From a checkpoint of a small transformer trained on Wikipedia.
Architecture: LayerNorm before each block, rotary positions, no biases in attention or MLP, tied embeddings, normalized queries and keys.
Training: a variant of Muon for these matrices, 346M tokens, 5274 steps.
MLP neurons of a small language model. Each row is named by its layer, matrix (gate and up: input weights; down: output weights) and neuron, and shows model dimensions 208-303. Each number is 50 + 12 x the weight over its row's rms, rounded and kept within 0 to 99. A neuron's up and down rows have the sign that makes its largest values positive.
After each neuron's rows, "raises" lists the tokens whose logits its output raises most directly, leaving later layers aside.

L4.gate493:50 20 37 59 67 39 21 50 60 39 70 41 55 72 69 51 51 54 54 22 49 52 41 45 49 57 57 44 63 47 59 56 48 64 41 38 41 50 51 52 61 23 66 57 32 72 64 47 57 56 62 56 57 38 63 47 39 40 40 65 61 68 66 49 62 30 64 29 38 64 60 52 60 41 75 40 47 48 32 52 63 46 58 47 29 47 67 38 53 44 47 35 39 57 59 52
L4.up493:51 48 49 60 45 40 69 61 54 49 53 41 70 77 50 36 64 47 59 44 30 58 34 59 81 65 51 43 44 49 54 36 47 57 25 40 44 71 59 40 61 42 59 58 56 53 55 38 44 66 60 40 49 54 44 48 48 51 39 50 56 59 62 35 38 54 65 32 40 61 51 30 49 34 31 45 67 39 33 47 61 56 39 33 37 44 34 63 48 50 67 39 69 34 63 35
L4.down493:40 46 62 30 42 63 39 33 64 60 44 67 45 50 35 45 45 59 40 66 41 52 65 29 68 22 44 55 41 65 48 47 53 36 60 45 74 24 28 63 36 55 58 49 34 39 52 50 48 43 62 55 60 49 58 55 41 37 62 51 40 36 33 65 54 51 44 72 70 28 54 61 41 65 36 64 46 50 54 71 47 60 62 57 58 63 54 51 41 50 49 86 41 48 40 50
raises: " TV", " Television", " films", " episodes", " television"

L4.gate227:53 72 51 43 72 70 65 71 42 54 62 48 39 57 38 45 52 44 48 78 55 33 41 47 72 53 43 56 52 49 29 74 56 40 42 34 55 46 63 58 48 53 38 12 41 53 28 61 73 38 55 47 63 57 53 42 58 57 48 54 63 36 52 48 59 33 58 60 45 40 53 37 78 28 63 47 40 36 43 66 42 54 51 51 44 39 58 27 39 53 51 41 62 64 42 58
L4.up227:50 81 40 52 65 46 57 66 43 34 46 50 50 51 34 72 61 42 36 38 48 52 38 39 56 69 48 54 46 31 54 59 51 53 42 56 48 42 47 55 58 36 23 18 19 37 35 36 59 33 41 38 63 63 71 43 57 47 52 58 51 35 60 47 61 57 55 61 58 46 50 27 71 41 58 42 29 53 61 62 57 58 58 40 44 36 45 48 31 29 54 48 61 37 55 37
L4.down227:56 40 61 36 60 69 26 21 65 35 65 39 28 43 58 51 34 41 60 62 55 17 52 69 45 36 63 53 44 66 52 65 56 72 26 44 36 34 52 52 53 41 67 59 66 42 46 33 48 77 60 55 43 40 48 58 42 72 23 49 67 36 39 46 51 37 49 46 61 54 55 57 66 44 44 56 69 27 64 51 61 40 58 44 52 58 52 67 42 31 45 36 75 39 67 42
raises: "ory", "ivate", " history", "ives", "ions"

L5.gate386:27 28 66 45 24 53 52 31 60 63 60 31 50 27 60 74 76 48 30 32 32 66 51 55 41 42 48 75 41 29 58 60 45 32 41 63 56 54 36 37 33 41 51 65 44 63 53 60 49 58 94 46 62 43 50 38 38 41 42 50 47 51 44 28 46 46 45 45 55 66 37 34 39 36 42 63 32 49 40 56 28 53 64 36 54 57 34 49 31 49 33 34 40 44 80 55
L5.up386:42 56 58 48 62 38 41 47 59 58 51 53 47 31 45 59 43 53 52 41 54 63 41 41 73 66 47 70 58 34 47 64 58 24 35 60 58 58 14 49 42 35 64 62 58 35 66 53 61 64 57 48 45 51 43 39 61 34 35 56 57 44 72 44 48 52 42 43 55 58 48 44 53 66 43 64 63 51 27 46 54 66 56 42 60 54 34 45 45 53 28 51 35 52 33 62
L5.down386:65 52 46 50 77 38 55 77 27 45 42 72 64 69 58 31 50 58 56 45 54 14 57 39 53 38 60 45 68 69 68 64 48 53 68 39 63 45 66 61 66 53 55 33 62 46 61 63 31 54 58 70 71 61 52 55 62 40 47 41 53 58 21 55 36 56 32 62 53 44 49 46 56 52 40 49 32 50 47 48 32 29 58 45 49 49 73 35 47 66 49 53 62 41 46 49
raises: " months", " years", " different", "th", " weeks"

L6.gate63:61 83 60 50 27 67 73 63 62 49 38 56 38 50 45 56 34 68 63 51 54 40 50 28 47 58 48 49 36 49 64 45 71 61 51 65 57 54 58 56 37 57 32 68 60 30 33 36 65 54 31 48 59 48 56 46 46 47 60 53 35 49 31 65 72 33 56 52 21 55 59 39 45 40 56 31 75 59 56 51 55 58 42 62 51 44 38 18 73 58 47 60 35 72 32 61
L6.up63:41 45 75 39 42 48 58 47 43 44 43 63 39 49 45 48 22 61 46 44 51 37 43 46 54 50 64 66 51 60 52 47 39 52 55 35 18 50 66 35 35 49 54 48 54 21 34 20 40 49 52 42 46 61 53 37 54 39 55 60 56 47 52 62 54 47 61 67 50 52 48 36 27 44 75 32 53 31 43 38 44 54 40 37 44 56 41 39 56 69 51 53 46 72 39 62
L6.down63:54 59 41 68 37 53 24 50 65 53 66 26 62 52 76 52 51 16 55 37 51 63 48 42 69 39 43 35 34 38 48 39 49 49 65 39 55 65 55 45 44 47 58 71 61 75 57 50 56 60 57 51 76 42 57 62 36 46 49 81 52 50 69 54 56 41 36 63 70 72 49 52 46 57 38 35 36 61 48 37 58 48 62 41 47 56 52 53 69 43 55 39 69 40 51 37
raises: "ed", "ing", "ary", "al", "ances"

L3.gate344:49 63 46 51 59 51 52 50 41 50 84 40 61 37 48 39 65 65 53 43 45 56 62 38 45 37 55 48 43 59 38 42 41 40 42 45 52 75 38 39 62 70 46 59 40 37 66 42 27 51 60 55 55 59 50 69 69 44 61 47 45 36 52 53 17 45 44 63 53 33 63 48 49 50 48 47 39 58 61 53 53 54 50 32 44 59 67 51 38 43 60 56 33 51 26 66
L3.up344:62 55 43 54 61 33 61 56 40 43 78 35 75 39 44 36 58 67 53 35 57 72 49 37 61 45 57 30 62 61 49 33 34 39 42 51 39 68 34 37 58 46 56 73 41 30 63 32 37 75 50 66 59 62 54 65 49 43 67 50 39 41 48 62 19 39 45 51 54 35 58 47 49 53 49 41 57 64 62 52 55 35 50 52 48 42 65 60 43 42 70 48 32 63 35 70
L3.down344:43 74 51 47 50 43 42 57 54 39 46 48 47 35 43 36 50 82 47 28 57 58 33 44 54 38 32 41 47 58 53 51 51 52 65 71 33 46 45 66 56 32 39 51 46 24 71 39 47 55 54 61 30 36 36 12 42 54 68 53 67 60 47 37 48 28 60 36 62 49 45 43 45 51 41 40 57 42 54 45 48 53 31 50 64 61 40 47 31 68 42 56 61 51 48 55
raises: ";", " |", ")", " (", " in"

L10.gate138:42 86 58 58 54 56 64 44 42 54 70 57 60 52 67 60 49 49 39 39 37 42 44 48 41 21 29 50 53 51 64 50 25 40 55 45 42 38 43 76 39 44 43 69 67 51 20 70 54 53 41 69 43 47 59 70 49 48 60 48 53 54 43 48 41 50 14 55 53 37 51 43 50 41 68 74 50 51 50 30 39 18 60 39 46 46 55 51 30 60 61 59 42 66 68 46
L10.up138:35 49 55 32 46 68 66 45 50 28 52 51 43 34 57 68 67 67 40 58 38 36 43 51 47 38 69 44 67 60 52 50 47 39 54 41 60 53 64 50 37 33 69 53 60 51 70 52 69 51 58 66 34 38 40 38 44 44 55 40 51 28 57 29 43 48 49 61 49 83 66 66 47 52 54 52 44 37 30 62 36 21 60 54 53 56 46 43 58 47 50 39 52 54 65 36
L10.down138:52 51 55 43 49 44 42 59 44 63 54 64 50 61 69 66 54 52 85 30 38 52 39 58 60 61 54 52 46 56 51 48 59 40 33 47 23 37 55 39 50 57 67 58 61 44 59 76 30 37 57 61 53 49 42 46 41 59 47 27 63 53 42 62 48 80 42 56 61 38 67 53 48 61 56 72 25 46 33 44 33 55 74 40 36 38 49 37 47 54 51 74 44 49 59 47
raises: " a", " an", ":", " another", " the"

L6.gate238:57 68 59 50 36 59 63 47 47 45 43 49 53 58 47 39 31 47 51 68 49 44 40 37 42 63 44 61 39 50 63 45 51 58 58 49 56 36 58 54 36 31 42 50 39 81 45 59 45 74 62 76 55 48 55 66 50 69 41 48 49 32 59 55 53 37 53 36 45 27 29 58 39 42 29 61 41 54 60 56 58 37 37 62 69 31 45 41 54 61 34 40 28 43 50 58
L6.up238:59 63 54 56 48 30 42 74 62 37 49 52 40 58 29 64 49 38 44 35 68 54 46 55 46 42 51 53 44 74 50 68 56 65 43 53 25 48 40 44 50 38 56 53 69 26 33 60 65 18 21 37 73 55 59 46 61 61 46 61 53 41 48 53 58 58 49 61 47 40 58 56 36 55 77 51 42 48 65 36 68 74 42 49 52 56 52 61 27 51 66 49 26 55 64 45
L6.down238:60 53 36 34 66 55 39 43 37 44 55 41 52 56 62 53 50 47 46 55 62 40 52 68 35 57 44 55 68 35 51 65 49 49 22 59 56 53 57 53 55 71 43 51 76 46 54 59 54 83 46 60 52 46 42 48 32 47 42 78 47 50 48 45 50 59 67 68 63 71 60 46 66 63 40 50 54 63 45 54 48 52 24 53 43 48 24 40 58 51 38 27 54 27 61 35
raises: "ions", "ing", "ed", "ion", "es"

L10.gate69:56 35 40 34 50 34 68 55 62 61 58 54 29 65 54 76 43 52 50 53 26 32 51 63 75 65 56 39 43 72 30 35 59 37 50 63 57 53 48 46 56 64 42 31 62 67 59 30 40 57 71 61 61 51 70 50 40 53 56 47 69 55 64 58 56 42 63 36 44 53 43 59 48 42 52 65 48 59 73 63 40 39 60 51 58 48 40 31 34 25 46 50 49 76 54 61
L10.up69:53 24 52 35 44 41 46 37 42 39 62 60 56 69 50 45 45 71 53 39 39 65 41 63 77 71 27 42 60 66 47 49 66 39 51 70 72 55 31 52 48 40 38 42 58 61 54 48 49 38 43 67 41 50 65 49 32 47 39 45 58 52 50 83 55 33 51 53 62 54 31 60 44 63 41 60 30 48 65 39 48 39 63 54 40 61 22 51 43 56 24 61 54 68 35 46
L10.down69:44 29 41 53 28 41 51 51 51 66 40 39 46 68 57 48 44 53 52 50 36 35 53 69 46 61 47 52 45 76 36 44 52 60 65 73 61 35 50 28 49 54 25 33 60 46 40 44 31 43 51 53 50 45 73 55 31 31 57 48 53 37 52 49 40 46 49 39 67 61 51 44 65 46 65 66 47 60 66 47 34 45 54 56 34 60 56 66 30 41 51 49 64 44 58 35
raises: " Bh", " Raj", " Tamil", " Dh", "anth"

L3.gate132:48 56 64 36 50 61 25 57 58 42 44 37 59 50 42 43 49 45 44 41 40 52 66 58 41 36 44 41 61 64 32 45 21 55 36 75 45 50 56 27 42 21 52 36 71 72 51 65 32 59 57 38 52 59 51 38 57 53 42 59 38 40 42 52 57 24 48 54 42 59 55 46 57 67 34 38 74 58 41 31 23 40 41 53 56 43 56 71 71 69 53 48 56 54 39 44
L3.up132:59 59 64 36 50 51 42 64 46 53 45 40 64 31 50 53 49 51 38 35 44 41 51 39 58 32 50 59 59 51 42 46 39 54 53 59 50 57 66 50 40 43 36 29 79 66 68 47 50 53 73 55 71 70 60 40 65 54 53 59 71 25 44 54 53 30 57 51 72 56 55 44 67 55 38 46 29 60 61 59 40 49 38 35 51 53 69 49 48 78 66 31 40 31 53 56
L3.down132:35 54 53 51 45 48 44 40 68 64 32 35 48 28 61 55 35 39 47 44 66 41 56 31 59 54 41 40 57 45 58 27 42 29 37 59 47 73 52 62 54 43 35 49 45 32 54 39 44 75 33 48 62 42 47 71 23 75 36 70 40 52 54 48 41 59 68 54 46 43 45 38 68 56 40 46 35 47 57 47 43 66 36 46 64 60 44 49 50 72 48 43 55 70 54 43
raises: ",", ";", ".", " |", " "

L6.gate8:72 54 47 68 62 54 74 55 49 53 66 56 44 47 68 49 41 61 72 60 31 42 46 53 54 40 49 49 36 52 58 56 47 41 39 39 44 38 59 31 47 45 37 52 58 45 75 42 54 67 62 62 52 52 42 59 44 50 72 48 53 31 56 34 50 61 59 59 39 39 37 34 62 35 43 50 53 56 32 48 61 54 52 47 48 44 47 41 59 85 39 46 65 56 45 47
L6.up8:42 36 77 71 45 43 65 38 54 42 67 43 48 54 58 70 23 39 53 54 40 55 46 70 84 52 71 32 55 62 53 42 56 61 51 46 23 35 52 59 51 46 60 40 43 53 64 34 60 75 46 49 43 59 59 62 60 69 64 63 35 35 54 56 54 48 53 63 57 25 57 67 43 65 67 70 23 58 21 43 62 49 53 57 42 27 50 51 53 45 39 42 54 47 53 68
L6.down8:28 32 69 50 64 44 45 62 43 54 45 49 54 46 38 59 52 49 27 33 73 39 29 48 42 45 65 47 48 24 31 54 46 54 41 45 47 70 52 28 48 53 49 53 69 47 76 36 39 55 42 75 71 56 46 55 41 44 43 24 47 59 35 52 39 55 67 69 67 46 58 56 54 52 60 42 42 50 45 80 55 54 32 44 54 63 45 48 41 60 40 59 59 48 68 28
raises: "ion", "ivate", "ions", "ized", "ation"